config.yaml
n_head: 4
vocab_size: 8192
norm_eps: 1e-05
positions: "rope"
rope_fraction: 1.0
init_std_o: 0.00958
init_std_up: 0.0469
lr: 0.00146
lr_mult_qkv: 0.5
beta1: 0.9
schedule: "wsd"
batch_tokens: 32768
doc_mask: true
dataset: "wikipedia_en"
MLP neurons of a small language model. Each row is named by its layer, matrix (gate and up: input weights) and neuron, and shows model dimensions 16-143. Each number is 128 + 24 x the weight over its row's rms, rounded and kept within 0 to 255. A neuron's up and down rows have the sign that makes its largest values positive.
Before each neuron's rows, "fires in" lists the words (lower case) most often at its 100 highest values on Wikipedia text that the model never trained on. A number after a token or word is its count.

fires in: "in" 46, "at" 14, "with" 9
L3.gate385 [152 122 136 160 106 111 121 171 172 116 103 137 132 121 123 104 149 179 124 101 145 107 148 140 151 113  94 118 165 111 134 121 130 107 133 148 133 124 112 101 142 139 145 154 149 123 130 119 170 123  91  77 147 121 127 120 139 129 100 127 141 141 195  86 145 134 109  55 133 125  92 162 100 148 151 128 146 108 106 140 109 141 125 140 124 170 125 121 123 111 105 131 125 123 128 155 137 173 141 144  81 121 132 127 145 160 158 138 101 152 116 187 144 150 174 152  93 120 115 145 111 133 113 145  99 163 186  99]
L3.up385 [123 133  92  96 101 164 108 166  89 161 120 129 121 124 127 162  92 158 125 172 143 130 157 148 146 127 144 118 137 135 118 142 144 106 115 113 171 146 136 173 145 168 146 114  84 112 137 123 111 130 115 133 121 114 180 134 177 106 135 125 145  89 163 112 133 130 160 111 130 141 154 101 133 162 116  87 115 150 186 104 143 109  90 142 147 133 149 129  97 113 166 143 160 162  98 131 165 108 143 165 160 100 110 117 111 131 109 163 136 138  91 127 144 122 144 137 115 120 104 124 164 139  98 113  94 114 163 116]

fires in: "0" 55, "tempera" 7
L5.gate938 [129 140 145 129 115 148 118  78 102  93 204  98 181 170 126 157 123 171 141  80 139 152 167 160 144 117 106 170 129 137 151 117 137  86 123  84 116  74 105 116 160 120 138 152 117  89 104 151 107 157 128 116 148 125 113 142 114 141 104 150  99 102 137 164 100 119 141 177 114 112 102 112 100 128 128 112 130 119 158 159  72 103 136 149 135 154 159 102 127 158 146 146 121 158 157 111  92  89 122 126  93 140 126 124 193 134 130 101 130 120  63 114 116  58 113  92 139 115 161 134 118 101 153 122 105  74 124 102]
L5.up938 [128 147 159  92 127 154 169 137 123 144 190 104  99 132 132 141 122 113 127 162 171 105 153 111  95 127 112 156 157  92 112 140 128 131 114 127 109 136 129 170 120 136 133 207 111 119 112 138 114 156  87 119  81 137 142 120  83 113 142 128 112 128 155 130 135 139 101  94 179 141 185 107 151 141 151 144 160 126 168 120 128 107 136  91 135 142  89  93 131 128 123 151 135 105 116 142 122 184 102 156 120 130 135 115 154 109 127 138 149 105 117 100 149 189 111 115  89 123 164 123 145 134 159 132 157 109 134 147]

fires in: "the" 45, "an" 7, "entered" 5, "at" 5, "other" 5, "note" 4
L2.gate219 [129 134 139 101  75  95 119 170 175 134 103 151  97 103 122 135 144 146 125 113 135 132 154 151 152 183 113 164 116 141 133 130 108  96 116 102 122 145 113 129 147  71 153 125 144 124 125 116 164 111 101 148 146 136  70 112  78 121 155 123 132  95 107 173 146 114 121  89 145 111 133 165 100 111 134 146 113 109 100 107 157 137 125 125 126 113 136 120 142 147 142 128 123 144 124 149 150 170 112 110 140 158  99 174 155 143 134 102 103 112 120 152 141 127 129 168 113  90  94 105  83 148 156 136 103 143 146 164]
L2.up219 [164  86 112  96 154 113  85 152 137 165 154 145 117 149 127 110 163 139 138 108 129 169 137 127 118 159 117 108 134 107 171 143 122 122 142  95  82 119 154  97 112 104 114 127 137 141 142 100  98 107 128 106 146 105 172 102 119  98 143 136 163 116 141 127 152 108  92 155 117 115 114 122 166 115  98 139  86 164 122 112 142 118 136 174 144  94 134 133 159 106 138 104 190 150  89 155 129 124 115 113 101 163  98 151 162 117 106 136 145 145 129 127 106 123 138 115 134 105 101 125 124 134 125 116 136 140 159 153]

fires in: "this" 29, "during" 10, "same" 7, "that" 6, "28" 6, "18" 4
L3.gate84 [138 107 126 126 110 130 151 148 127 116 137 141  87 102 156 170 162 135 125 140 153 101 151 151 114 119  91 115 162 164 121 152 172 107 115 143 156 164 142 130 101 129 106  98 153 124  87 130 110 135  84  97  93 156 137 127 141 125  91 145 136 103 106 141 147 121 110 134 112 149 123 123 117 166 125 164 141  84 125 128 135 174 120 148 131 164 162 121  92 148 120 142 145 156 124 153 167 129  98 107 116 146 162 107  92 107  96 101 131 127 148 161 123 148 123 160 116 132 114 104 156 155 101 163 131 100 103 151]
L3.up84 [128 152  86 100 128 115 109 148 154 154 122  89 160 146 146 131 134 165 162 130 145 106 176 126 118 102 117 129  91 193 155  82 139 151 115 145 130 153  56 100 140  92 122 129  95 118 108 123 109 107 129 105 142 126 128 113  92  89 122 135 138 131 151 143 193  75 143 174 113 100 128  95 130 116 138 113 125 154 113 144 134 111 156 133 144 131 113  95 167 116 111 131 127 140 145 104  90 135 116  91 127 149 127 126 140 116 128  86 160  89 171 152 131 125 127 125 139 161 122 136 105 124 128 150  93 113 130 147]

fires in: "0" 73, "18" 4
L9.gate1478 [166 125 135 142  70 105  98 143 127 116 115 171 144 116 131 137 100 117 134 125 139 128  96 160 101 109 134 140 147 145  95 101 122 137 120 101 113  83 108 138 119 145 124 119 121 155 141 128 154 176 131 145 148 130 133 122 160 146 125 137 139 145  99 167 118 113 114 161 131 100 125  91 107 132 109 131 190 153  94 157 120 144 127 142 127 194 108  82 155 152 123 157 111 171 141 144 165 124 189 123 145 140  97 107 157 155 129 156 160 134 140 137 158 123 115 127 108 110 122 150  81 101 132 130 115 142 117 101]
L9.up1478 [107 121 130 120  90 148 135 159  90 117 146 141 145 141 167 103 134 113  75 126 152 135 126 158 181 137  88 142 129 118 134  71  88 114 183 156 116 155 145 166 115 116 129 126 126 127  94 150 139  95 110  85 149 158 152 135 140 157 125 138 125 126  70 182 128 145 161 103  97 169 105 132 167 118 152 158 122 129 153 135 129 124 171 173 134 118 163  77 142 155 140 112 155 144 121 103 116 133 124  97 153  96 151 158 129 162 118  98 137 112 157 149 119 149  99 140 122 145 110 115 127 120 124 146 126 102  93 150]

fires in: "at" 69, "atlas" 12
L2.gate1266 [100 113 137 114 169 121 109 129 113 130 159 141 165 120 106 104 102 135 145 102 191 134 185 107 161 139 127 155 130 109 139 146 113 119 111 102 121  84 130 158  87 118  91 137 122 132 123 145 116 154 106 116 120 118 135  96 120 152  83 153 145 123  76 143 101 108 150  76 152 152 145 111  86 122 186 146 175 108 115 134  76 103 117 115 114 139  88 119 113 128 106  96 150 147 145 131 154  96 114 139 116 116 137 115 160 124 124 157 132 131 153 137 104 129 116 150 134 139 133 129 104  86 123 107 113 135 147 151]
L2.up1266 [120 122 120 165 140 113 131 151 100 101 110 125 114 132 109  86 124 143 114 158 115 129 103 158 161 156  87 116 114 153 129 102 167  93 116  74 111 171 106 137 113 139 139 148 116 139 141 131 101 124 120  90 124 137 157  70 144  93 153 112 116 182 150 150 102 123 110 125 120 142  94 123  80 128 175 101 101 127 109 191 121 112 139 119 153 143 125 150 184 128 174 143 108 130 153  82 110 138 138 151 128 129 129 173 149 115 168 127 139 121 105 146 119  93 157 138 163  92 158 129  96 164 127 145 146 124 138 171]

fires in: "as" 74, "when" 6, "what" 4
L3.gate554 [106  80 148 140  95 118 121 140 133 121 117 158 158 142 157 153 120 137 119 127 128 146 159  67 140 124 135 164 121 142 102 138 137 115 112 114 137 149 150 139 104  84 136 127 171 108 139 119 121 116  69 121 164 100 144 108 160 153  78 149 133  86 131  78 127 134 144 132 119 164  66 126 114 141 120 147 146  96 120 192 107 117 138 122 141 137 140 105  69 127  86 117 175 132 121 137 108 100 116 186 160 140 123 147 141 105 130 118 139 133  80 108 115 133 128 122  99 105 140 132 139 136 107 154  71 145 121 129]
L3.up554 [159  84 148 175 128 112  86 159 139 135 119 144 133 143 121 158 157 153 166 143 121 129 122 129 174 119 125 101 136 126 181 159  89 140  76 122  69 119 113 132 115 127 158 133 167 142 166 141 111 140  85 105  93 115 121 138 142 160 111 176 158 155 173 163 170 118 154 146 152 146 123 124 100 118 163 125 114 143 121 131 154  80 125 118 104 123 106 108  72 120 121 130 136 111  96 137 140  81 148 137 123 128 118 169 116 131 109 119 126 112 127 127 120 171 116 137  90 156 130 103 130 155  39 167  95 130 152 128]

fires in: "with" 17, "including" 14, "these" 14, "by" 9
L2.gate1514 [152 119  99 143  88  77 137 151 134 105 110 119 180 131 163 139 163 127 160 138 154 125 146 111 134  56  98 109 141 125 127 107 156 160 149 116 112 111 105 174 154 136 117  74 161 136  89 123 112 125 120 111 111 128 154 103 109 142 190  89 108 108 173  88 128 111 128 141 119 108 133  75 159 196 174 171 138 125 132 163 136 128 123 138 116 163 106  81 101 115 119 115 115 128 120 132 179 105 126 143 147 148 138 137 128 129 163 156 134 107 154 130 111 144 162  98 151 117 125 125 117 148 142 170 102 118 156 176]
L2.up1514 [118  97 151 138 143 148 150 127 121 154  99 103 138 137  92  78 145 104 136 136 135 123 149  97  87  99  85 130 113 129 123 142 103 100 115 108 120 148  90 111 147 126 130 137 176 132 123 134 101 119 148 115 138 104 134 162 151 123 110  91  83 139 144 125 165 116  94 171 125 128 135 127 119 125  83 146 133 135  85 134 130 108 111 155 115 119  93 136 135 149 166 108 135 129 124 155 165 103 146 124  52 126 148 165 135 164 173 146 163 111 116 184  92 139 126 143 100 117 126 139 130 131  73 121  98 136 172 122]

fires in: "be" 53, "make" 6, "allow" 4, "form" 4
L2.gate108 [ 83  96 122 166 131 126 145 155 113 116 129 128  83 132 131 134 129 113 138 147 187  97 153  90 130 108  99 102 190 157  91 118 138 108 111 117 126 132 155 176  93 142  86 114 171 106 127 148 117 150 104 154 109  97  95 163 115 129  96 112 148  95 150 152 151 120 115 138 126 114 138 142 117 156 127 108 108 142 114 115 126 169 100 110 154 160 134 129 101 118 154 112 109 177  75 139 153 119 109 111 146 139 134  91 143 136 152 140 116 143 115 180 150 156 155 148 119 112 165 161 117 140 153 132 133 114 136 128]
L2.up108 [131 144  97 106 136 120 107 133 116 146 110 124 140 109 133 124 133 102 139 143 103 141 147 135 110 105 170 120 110 174 160 112 103 121 158 142 110 140 104 182 118 132 115 131 160  78  72 116 146 144 122  91 125 148 108 138 159 104 116 139 120 139 160 151 132 106 109 121 113 150 147 126 123 152 113 108 128  93 101  84 138 127 128 124 127 134 113  81  95 142 108 121 163 145 151 104 156 131 112 152 109 138 181 110  98 160 144 130 125 124 108 123  96 114 123 131 134 120 141 150 127 129 131 104 138 139 136 164]

fires in: "0" 33, "1" 13, "11" 5
L5.gate228 [170 138  96 134 116 147 122 139 125 139 143 147 135 117 153 119 102 190  97 142 158  78 127 128 103 161  97 132 143 147 141 132  95 108 120 131 129 110  96 117 149 124 132 113 145 130 113 146 127 131 139 144 111  65 105 146 150 172 137 147 133 107 153 149 129 142  98  83 110 129 147 154  94 146 131 103 219 136 194 163 130 114  99 131 143 166  99 139 150 104 109 113 107 155 152 181 122 124 114 147 135 111 153 150 161 123 123 158 103 161 151 123 136 112 117 124 125 115  95 122 124 101 107 133  91 100 130 114]
L5.up228 [130 116 105 145 136  89 139 117  51  96 122 123 112 153 130 158 115 132 181 143 120 145 116 169 134 132 105 132 136 105  97 131 124 180 139 161 131 113 155 153 142 102 128  99  99 155 111 114 150 138 164 117 142 136 132 126 101 112 152 108 141 138 105 138 112 195 156 160 156 119  93 125 167 144 112 144 112 140 102  93 136 140 151 112 116 133 133 155 133 154 196 152 160 118 157 114 109 102 107 123 116 134 170  76  87 138 119 114 199 125 140  87 125 142  83 114 119 120 126 158 128 131 119 135 139 121 149 114]

fires in: "as" 58, "el" 6
L2.gate1444 [ 80 123 104 150  90 146 184 191 117 132 169 150 125 145 164 116 109 113 153 152 131 155 131 105 118 103 108 108 137 120  73 148 121  87 130 129 118 125 144  86 115 132 129 123 158 146 140 110 144 109  87 102 152 165 132 131 140 155 127 129 120 124 162 146 126 106 108 122 137 114 162 151 100 125 105 158  87  98  83 131 142 104 119 137 107 152 137 147 160 123 106 102 103 121 104 171 179 121 113  94 126 135  91 118 127 129 152 142 114 122 151 147 142 119 142 150 104 101 102 157 102 121 155 175 135  96 127 151]
L2.up1444 [144 113 151 146 138 138 136 160  89 113 158 183 140 161 107 148 172  90 151 127  85 145 124 130 121 131 148 144 126 131 133  85 146 109  98 111 199 165 146 141 114  97 108 135 115 117 160 109  97 171 148 160 135  99 169 127 117  98 139 120 127 168 123  73 192 135 126 115 160 160  90 111 134 141 141 143 108 158 100 135 142 136 132 153  91 147 143 109  71 179 134 121 155  87 114 141 122 106 134 147 140 155 103 161 100 115 108 106 171 128 125 147 144 139 112 120 122 155 122 127  99 117  95 135 130 188 147 166]

fires in: "a" 71
L9.gate822 [152 100 130 121 133 118 126 145 115 102 107 102 159 115 137 130 162 105  82 134 117 157 140  95  93 109 159 125 124 138  74 191 177 105 156 128 169 129 116 169 130 114 111 101 144 116 149 127 138 133 156 132 125 137 108 138  70 165  94 128 105 116 140 157 132 137 134 168 129 146 143 144  92 129 135 126 177 151 158 138 158 176 137 108 111 140 103 116  75 164 136 150 156 162 134 116 110 144 140 185 133 131 128 182 100 124 130 141 132 118 140 138 151 168 119 139 155 139 142 173 125 133 100 119 151 118  76 142]
L9.up822 [113 129 157 119 105 141 125 169 167 126 144 122 145  98  80 191 147 122 100 157 178 124 111 108 131 144  91 139 127 123 149 136 105  95 122 134 113 106 113 130 138 150 156 113 111 132 148 134 135 150 138 131 107 182 141 117 136  50 134 135 129 146 134 119 132 127 136 127 103 130 109 129 116 157 145 137 144 119 104 148 122  99 115 145 150 135 138 164 140 139  86 117 102 126 134 107 120 141 172 146 106  98 185 132 124 138 127  97 139 135 118 146 122 154 125 150 140 148 159 174 128 110 135 140 107 138 110 159]

fires in: "a" 96
L2.gate1392 [135 135 121  83 127 130 125 162 127 104 142 119 149 125 107 148 171 109 125  90 113  85 134 110 105 100 118 132 135 132 141 114 121 155 155 125 157 104 121 136 123 138  99 114 117 146 129 154  44 147 152 127 101 119 135 145 131 114 129 133  81 129  98  87  79 204 139 106 114 113 124 142 130 156 139 129 131 126 154 146 185 126 150 145 140 156 126 159 119 140 161 128 126 126 114  93 144 102 143 122 101 111 103 145 157 151 129 129 119 103 177  84 130 122 109 195 109 146 115 112 128 154 156 126 125  98  78 119]
L2.up1392 [111 102 126 149 155 124 160 119 137 130 134 147 127 137 125 118 128 106  84 142 148 140  84 122 110 133 101 156 106 144 145 122 121  85  84 107 118 124 117 126 124 102  41 158 141  77 141 175 159 111 120 102 132 150 151 133 139 112 143 126 148 149 123 128 130 107  75 170  83  96 143  93 104 125 126 142 146  93 145 107 100 121 109 103 106 129 143 112 147 111  95 112 102 147 120 133 121 109 110 126 136 141 185 118 124  83 111 125 170 123  62 128 109 115 143 145 122 166 123 130 148 127 138 136  98 108 125 141]

fires in: "was" 38, "is" 24, "or" 10, "announced" 7
L2.gate1064 [102 100 143 112  95 154 133 131  88  74 127 122 113 150 154 107 139 115 121 153 128 108 105  74 177 116 134  96 159 126 100 162  99 112  99 117 134 126 135  89 107 119 121 134 118 107 144 155 149 102 124 133 142 150 139  78 157  96 118 110  93 100 161  95 118  71 132 108 110 149  95 155 106 147 134 171 157 124 117 107 103 120 135 133 149 144 127 159 124 173 134  86 132 127  96 118 111 135 112 162 135 119 113 124 136  99 154 123 114 160 106 143 112  86 115 126 116 137 138 117 122 134 136 134 120  83 138 106]
L2.up1064 [120 126 187 135 149  97 158 170 130 138 171 162 114 127 176 103 151 110 159 162 109 158 119 124 125 148 128 120  89 110 119 153 172 180 179 105 109 150 120 126 129 136 141 133 153 137  63 104 114 137 168 180 141  43 152 132  74  97 114 136 141 110 142 133 107 146 128 150 123 103 147 118 104 120 150 130 120 124  97 158 128 146 106 136 156 125 111 106 148  93 157 110 139 160 125 101 158 116 162 143 122 158 121 136 111 107 152 136 143 111 113 162 105  56 114 132 119 139 114 154 126 132 129 106 144 104 140 112]

fires in: "with" 71, "wings" 6
L2.gate905 [130 113 137 147 137 144 102 113 105 153 125 122 112 137 150 167 119 137 147 153 128 145 141 131 127 104  99 137 113  97 100 166  76 144 117 105 122 119 115 183 111  68 122 105 155 131  83 138  72 165 109 177 138  73 124 138 101 147 140  91 174 109 129 127 116  94 126 120 148 134 150 139 146 130 123  90 135 112 149 133 145 138 139 190 106 153  95 169 109 150 115 127 108 115 110  77 113 124 151 169 152  86 112 138 182 158  97 120 126 154 106 156 112 118 100 153 105 104  95 181 124 158 122 153 116 123 138 173]
L2.up905 [116 134 117 184 148  92 152  94 147 151 144 146 156 160 132  81  91 196 145 125 127 120 102  94 104 103 125 154 112 152 127 115 168 120 135 147 121  92 126 133 134 131 152 163 125 139 146 172 116 182 153 114 120 107 158  98 148 153  91 131 105 146 154 104 146  80  76 115 114 137 133 148 157 160 114 140 105 100 140 103 172 157  97 129 109 104 116 126 111 144 119 116 111 149  88 133  93 112 162 102 121 140 113 140 140 192 145 146  79  99 127  90 130 124 135  97 121  86 159 154 110 141 168 110  75 167 138 136]

fires in: "would" 21, "to" 16, "will" 7, "could" 6, "000" 4
L3.gate1442 [124 150 102  86 133 139 138  87  88 114 172 149 116 136  96 194 100 153 168 148  98 155 124 143 100 135 135 135 125 105 165 158 128 136 147  75 128 145  98 129 105 114 125 111 137 130 125 175  94  98 129 120 109 103 122  92 138 114 121  84 118 140 114 107 137 119 101 114 127 140 100 140 130 157  91 127 140  88 134  57 137 137 107 142 158  91  95 127 140 108 175 137 145 119 143 147 157 120 167 132 150 160 174  94 151 113 147  94 147 161 136 128 106 143 138 128  97 127 107 158  99 102 133 105 117 134 130 146]
L3.up1442 [140 137 106 132 119 107 133 151 115 128 135 128 135 170 153 125  91 143 147 106 112 115 126 111 145 124 153 146 179  98 114 154 142 122 119 147 161 136 146 129 108 139 126 106 142 123 122 158 136 124 143 141 144 141 121 139 126 144 133 156 141 111 133 155 114 130 155 107 125 136 139 179  70 122 126 127 103 139 172 120 163 155  78 122 155 132 101 177 126 148 131 136 123 104 128 101 118 143 109 108  67 130 123 146 115 141 121  75 159  73  94 149 101 170  98 140 133 118 147 143 130 153 179 117 127 143 114 102]

fires in: "a" 87
L2.gate476 [139 153 119 122 135 124 139 113 170  99 128  77 158 117 122 143 109 127 139 170 121 103 102 142 133 110 167 153 168 169 164 122 110 110  91 162 162 130 120 152 126  86 137 160 122 117  94 143 153 107  86 130 104 148 125 104 121 149 147 160  80 102 138 132 113 168 123 114 104  91 106 135 145 122 156 137 115 105 100 188 141 107 115 138 148 141 137 157  57 134 127 160 139 106 118 111 115 144 135 149 120 107 179 129 143 124 137 101 143 103  97 111 150 159 141 124  99 144 105 123 120 101 148 148 128 115 159 144]
L2.up476 [112 162 108  93 123 158 127 135 175 122 115 139 144 128 133 136 162 131 104 140 162 118 146 108  91  99 121 137 102 146 122 124 126 133 113 117 140 155 126 124 154 140 120  83 141 129  94 160 156 144 145 156  99 129 155 153 157 130 106 105 118 115 108 128 106  81 110 127 100 147  96 130  71 171 135 139 131  96 118 106 108 160 143 144 162 130 124 116 109 127 145 107  91 122 113  99 118 112 139 159 123  94 100 120  84 101  71 139 140 110 163 118 123 179 126 202 130 149 121 147 128 129 104 140  97 103  94 167]

fires in: "these" 20, "other" 15, "c" 12, "all" 7, "such" 7, "some" 6
L3.gate1472 [ 99  79 117 109 140 149 117 126 125 100 153 125 132 155 155 121 159 127  94 130 152 141 112 141 133 122 118 126 214 152 162 142 134  93  91 149 101  76 134 157 135 160  97 144 149 129 121 142 116 144 115 216 135 165 163 135 156 138 146  95 113 144 155 161 128 137 104 120 117 163 174 122 109 135 134 122 132 115 124 104 107 124 112 111 136 150  75 115 122 155 151 115 121  78  96 141 131 150 125 170 146 114 163 137 156 136 185 119 159 129  93 116 116 120 129 123 122 113 165 156 129 115 150 181 120  98 104 142]
L3.up1472 [132 152 157 167 129 152 108 174 135 112 132 138  89 109 130 111 149 155  76 149 131 115 120 140 129 112 117 110 127 173 119 150 181 115 107 106 118 122 162 155 166 110  83  91 188 100 117 153 160 146 148 121 112 103 129 148 145 136 121  98 178  98 138 141 146 139 114 137 110 171 180 176 149 139 144 150 142 119  96 120 114 132 118 128 135 126  60  52 138 107 166 149 186 172  93 149 144 146 132 136 147 108 146 119 116 124 109 171 136 120 106 144 145 101 129 159 119  97 136 151 155 128 133  91 177 120 144 153]

fires in: "0" 25, "world" 11, "new" 9, "town" 6, "logo" 5
L2.gate945 [ 93  82  98 145 117 133  50 132 127  87 163 145 144 125 128 172 113 124 118 120 110 134 113 145 116 111 113 128 112 126 104 138 133 127 133 111 119 157  80 149 109 119 151 105 154 132 118 126 109 171 150 115 161 133 146 145 114 134 131 134 115 131 170 151 122 141 178 178 129 182 125 130 122 103 112 136 136 126 127 127 118 136 137 117 158 139 117 107 142 116 134 198 132 159  97 103 136 137 149 150 151 147 150 102 108 114 153  77 101 124 109 133 140 143 133 101  63 134 106 167 128 150 158 169 154 102  97 155]
L2.up945 [146 136 119 163 106 115 120 105 104 116 150 141 150 138 111 143  99 112 125 138 107 110 112 140 163 137 104 132 138 124 145 112 172 125  93  93 146 132 106 115 120 147 140 116 123 120  83 132 112 154 136 109 138 117  96  87 131 158 103 111  81 101 139 131 127 145 127 155 138 129 122 144 130 144 174 179 157 122 194 168 110 159 111 114 177 126 150 159 116  93 138 131 148 114 110 107 162 135 163 128 166 196 118  96  98 138 146 121 139  62 111  84  96  87 108 124 130 146 140 149  94 161 135 111  91  87  77 127]

fires in: "on" 49, "in" 39
L2.gate52 [151  83 147 140 115  77 132 143 128 103 170 122  98 116 146 152  88 121 152  85 123 136 104  72 146  98 159 156 166 138 117 124  84 125 140 156 135 153 158 157 101 133  92 122 151 115 129 156 152 119 126 119 133 129 144 117 146 113 130 170 143 117 105  99  76 122 138  91 115 138 139 114  96  96 133 114 121 126 143 152 189 128 145 108 168 131 133 107  87 143 109 103 148  79 136 156 112 129 123 137 138 103  96 152  98 100 118 162 136 120 122 127 139 159  91 105 101 133 157 123 116 130  90 148 136 105  94 148]
L2.up52 [153 143 127 103 127 141 123 121  92 134 180 109 163 127 121 125 106 141 113 134  81 145 126  98 107  93 152 152 143 118 124 129 119 106 152  78 102 120 176 143 117 130 141 120 127 125 157 162 150 138  93 156 122 124 100 133 125 132 111 152  89 127 114 117 121 115 141 131 117 150 162  91  94 119  95 151 148  96 166 139 148 121  94 125  97 145 161 157 114  84 105 144 164 139 133 131 159 102 160  99 114 134 133 125 126 179 113 138 149 182 115 116 101 120 121 128 133 142 166 112 173 155 119 109 132 115 126 120]

fires in: "in" 38, "on" 30, "at" 4
L2.gate513 [ 71 118 144 119 140 153  98 138 130 109 160 113 148 140 105 127 121 162 192 135 129 160  85 148 109 140 119 157  98 128 139 108  90 107  97 111 136 117 135 113  67 104 110 139 138 105 153 121 124 145 118 155 124 133 109 154 115 129 136 129 109 138 126 133 100 157 169  84 112 144 127 155 112 144  92 161 155 147 125 109 125  74 132 125 139 119 101 138 142 130  79 138 152 128 121 121 120 134  97 182 123 151 111 131 120 137 134 136 144 180 142  89 119 162 153 135 118 111 133 141  87 140 147 143 165  76 140 145]
L2.up513 [147 125 167 127 141 139 130 112 151 104 135 118 151 166 123 113 144 147  81 131  99 122 142 116  92 130 146 151 154 107  90 145 170 131 150  95 154 127 157 115  94  93 127 159 120 144 143 123 142 165  77 127 151  94 109 105 155 169 129 128 106 112 134 121 117 108 130 150 110  98  85 159 162 138  99 149 123 108 155 177  90 130 115 114 153 108 144 181 111 156 154 148 112 100 132 110 145 112 146 120 108 131  88 102 133 125  87 144 153 139 102 166 124 139 139 166 136 123 154 113 163 151 125 136 126 100 147  88]

fires in: "2025" 17, "25" 10, "1965" 9, "35" 8, "2005" 7, "2015" 7
L3.gate392 [136 139 176 133  95 138 114 124 142 156 148  78 106 151 138 113 117 170 112 147 109 151 155 115 124  94  83 106 183  80 136 122  97 120 117  97 139 160 125 105 132 141 121 147 171 127 152 134 123 167 143 168 103 146 120 156 153 157 139 142 119 146 138 102 123 111 139 126 135 150 115 128 119 160 119  95 134  98 115  92 162 148 116 157  97 105 124 143  84 116 195 173 137  95 133 161 115 149  78 116 131 111 174 139 131 170 156 130 146 115 106 123 141 177  94 147 134 102 114 144 127 121  94 142 117 148 127 126]
L3.up392 [175 127 112 104 131 158  97 166 137 146 107 138 113 165 151 134 133 117 115 154 188 150 157 115 106 129 171 117 134 153 123 119 112 104  83 148 135 149 133 118 135 129 150 142 106 120 114 122 124 127 115  92  92 158 142 129  97 126 149 143 126 142 136 128 144  98 101 169 144 132 137 104 115 145 124 103  94 107 123 114 124 147 125 141 120  92 111 163 143 171 166 137  98 107 175 122 133 153  60 144  98 147 159 157  86 116 111 157 128 106 123 138 124 134 138 124 153 143  85  92 119 123 110 140 124 115 115 137]

fires in: "other" 26, "many" 10, "early" 10, "various" 8, "these" 7, "some" 4
L3.gate625 [128 103 158 149 155 158 116 119 104 118 121 189 127 141 144  83 146 127 121 146 180 140 147 124 165 143 124 120 197 134  98 124 175  99  98  98  82 138 153 153 106 103 138 130 153  99 137 147 136 126 142 155 121 152 117 156 142 169  96 128 136 130 115 132 121 146 150 132  85 118 145 160 124  96 161 146 126 133 115  96 106 187  88 128 176 146 147 113  80 113 130  84 167 125  98 154 113 140 114  79 132 145 117 163 151 133 115 119 109 121 121 143 139 155 136 177 126 113 136 139 130 127 153 163 121 137 120 162]
L3.up625 [150 148 110 153 138 159  98  85 139 115 117 133 124 100 114 162 136 121 137 118 136 102 120 145  89 112 102 184 162 140 134 121 139 140 177 153 140 148 102 148 166 139 109 106 158 189  71 147 148 108 120 112 117 126 121 126 117 137 141 170 115 138 135 120 163 134 135 138 122 166 148 103 160 126  81  98 126 127 146  92 125 108 142 160 118 135 103 121 105 117 175 104 119 155 191  83 106 103 142 112 117 104 117  42 110 178 136 159 147 142 158 138 111 171 158 113 110 135 138 106 135 133  84 135 122 144 116 131]

fires in: "in" 69
L9.gate231 [164 124 148  92 110 157  88  72 118 121 162  93 147 105 125 169 135 130 152 129 123 146  87 117 124 119 114 115 134  89 151 135 114 149 153 151 168 109 146 168 128  93 126 190 131  85 146 108 115 138 117 126 140 132  99 115 138 146 170 152 102 122 150 148 122 115 142 117 117 141 103 148 170 142 125 151 125 102  94 144 191 134 149 137 121 127 161 142 134 101 113  74 114 129 167 130  78 138  94 100 143 111 133 175 116 134 109 143 150 111 108 127 122 132 143 178 129 104 135 132 100 114 150 163 110  83 166 130]
L9.up231 [142 145  87 157 134 179  73 187  88 138 148 121 136 139 139  92 112 158 115 136 108 186 118  96 137 151 121 136 112 132 131  86 102 137 142 126 142 148 146  98 123 162 104  88 140 142  82 178 133 169 116 138 115  84 134 151  97 127  81 137 125 113 152 126  98 158 109 126 159 134 134 138 154 190 131 149 133 131 147  82 158 160 125 117 181 138 117 143 109 118 125 106 138 115 146 120 152  84 146 143 136 138 112 127 141 109 111 119 164  91 107 138 123 165 124 109 109 121 100 178 166 154 114 123 143 119 182 140]

fires in: "after" 33, "at" 13, "atlas" 12, "under" 8
L3.gate732 [152 108  84 152 155 140 128 157 103 148 124 115 188 168 172 135 145 178  97 130 119 103 133  89 140 151 111 129 126 114  99 118 150 121 118 122  99 151 103 104  80  93  97 117 149 122 105 174 140 109 132 119 102 120 118 106 131 127 125 169 141 118 130 108 126 135 136 117 140 149 110 148 106 142 152 158 169  90 136 136 125 121  79 143 176 150 167 129 102 169  63 149 109 118 106 168 119 160 114 198 104 121 140 104 143 158 105 119 109  94 119 125 126 129 116 142 116 107  93 141  90 153 125 138  95 102 128 128]
L3.up732 [131 118  92 147 109 113 100 179 172 128 124 138 126 153 144 102 144 127 112 125 131 134 142 157 130 142  91  96 150 142 130 124 156 140 107  93 117 114  84 137 142 135 126 122 109 139 166 123 143 148 136 134 108  84 132 129 141 132 129  84 133 185 135 156 149 143 143 127 166 142 113 121  91 140 135 118 131 125 155 124  83 129 148 136 144 144 142 141 174 162  96 128 132 155  82  94 134 102 144 107 125 116 114 120 156 100  93 123 116 141 131 178 130 149  94 139 119 143 188 131 122 162 112 143 137 154  93  97]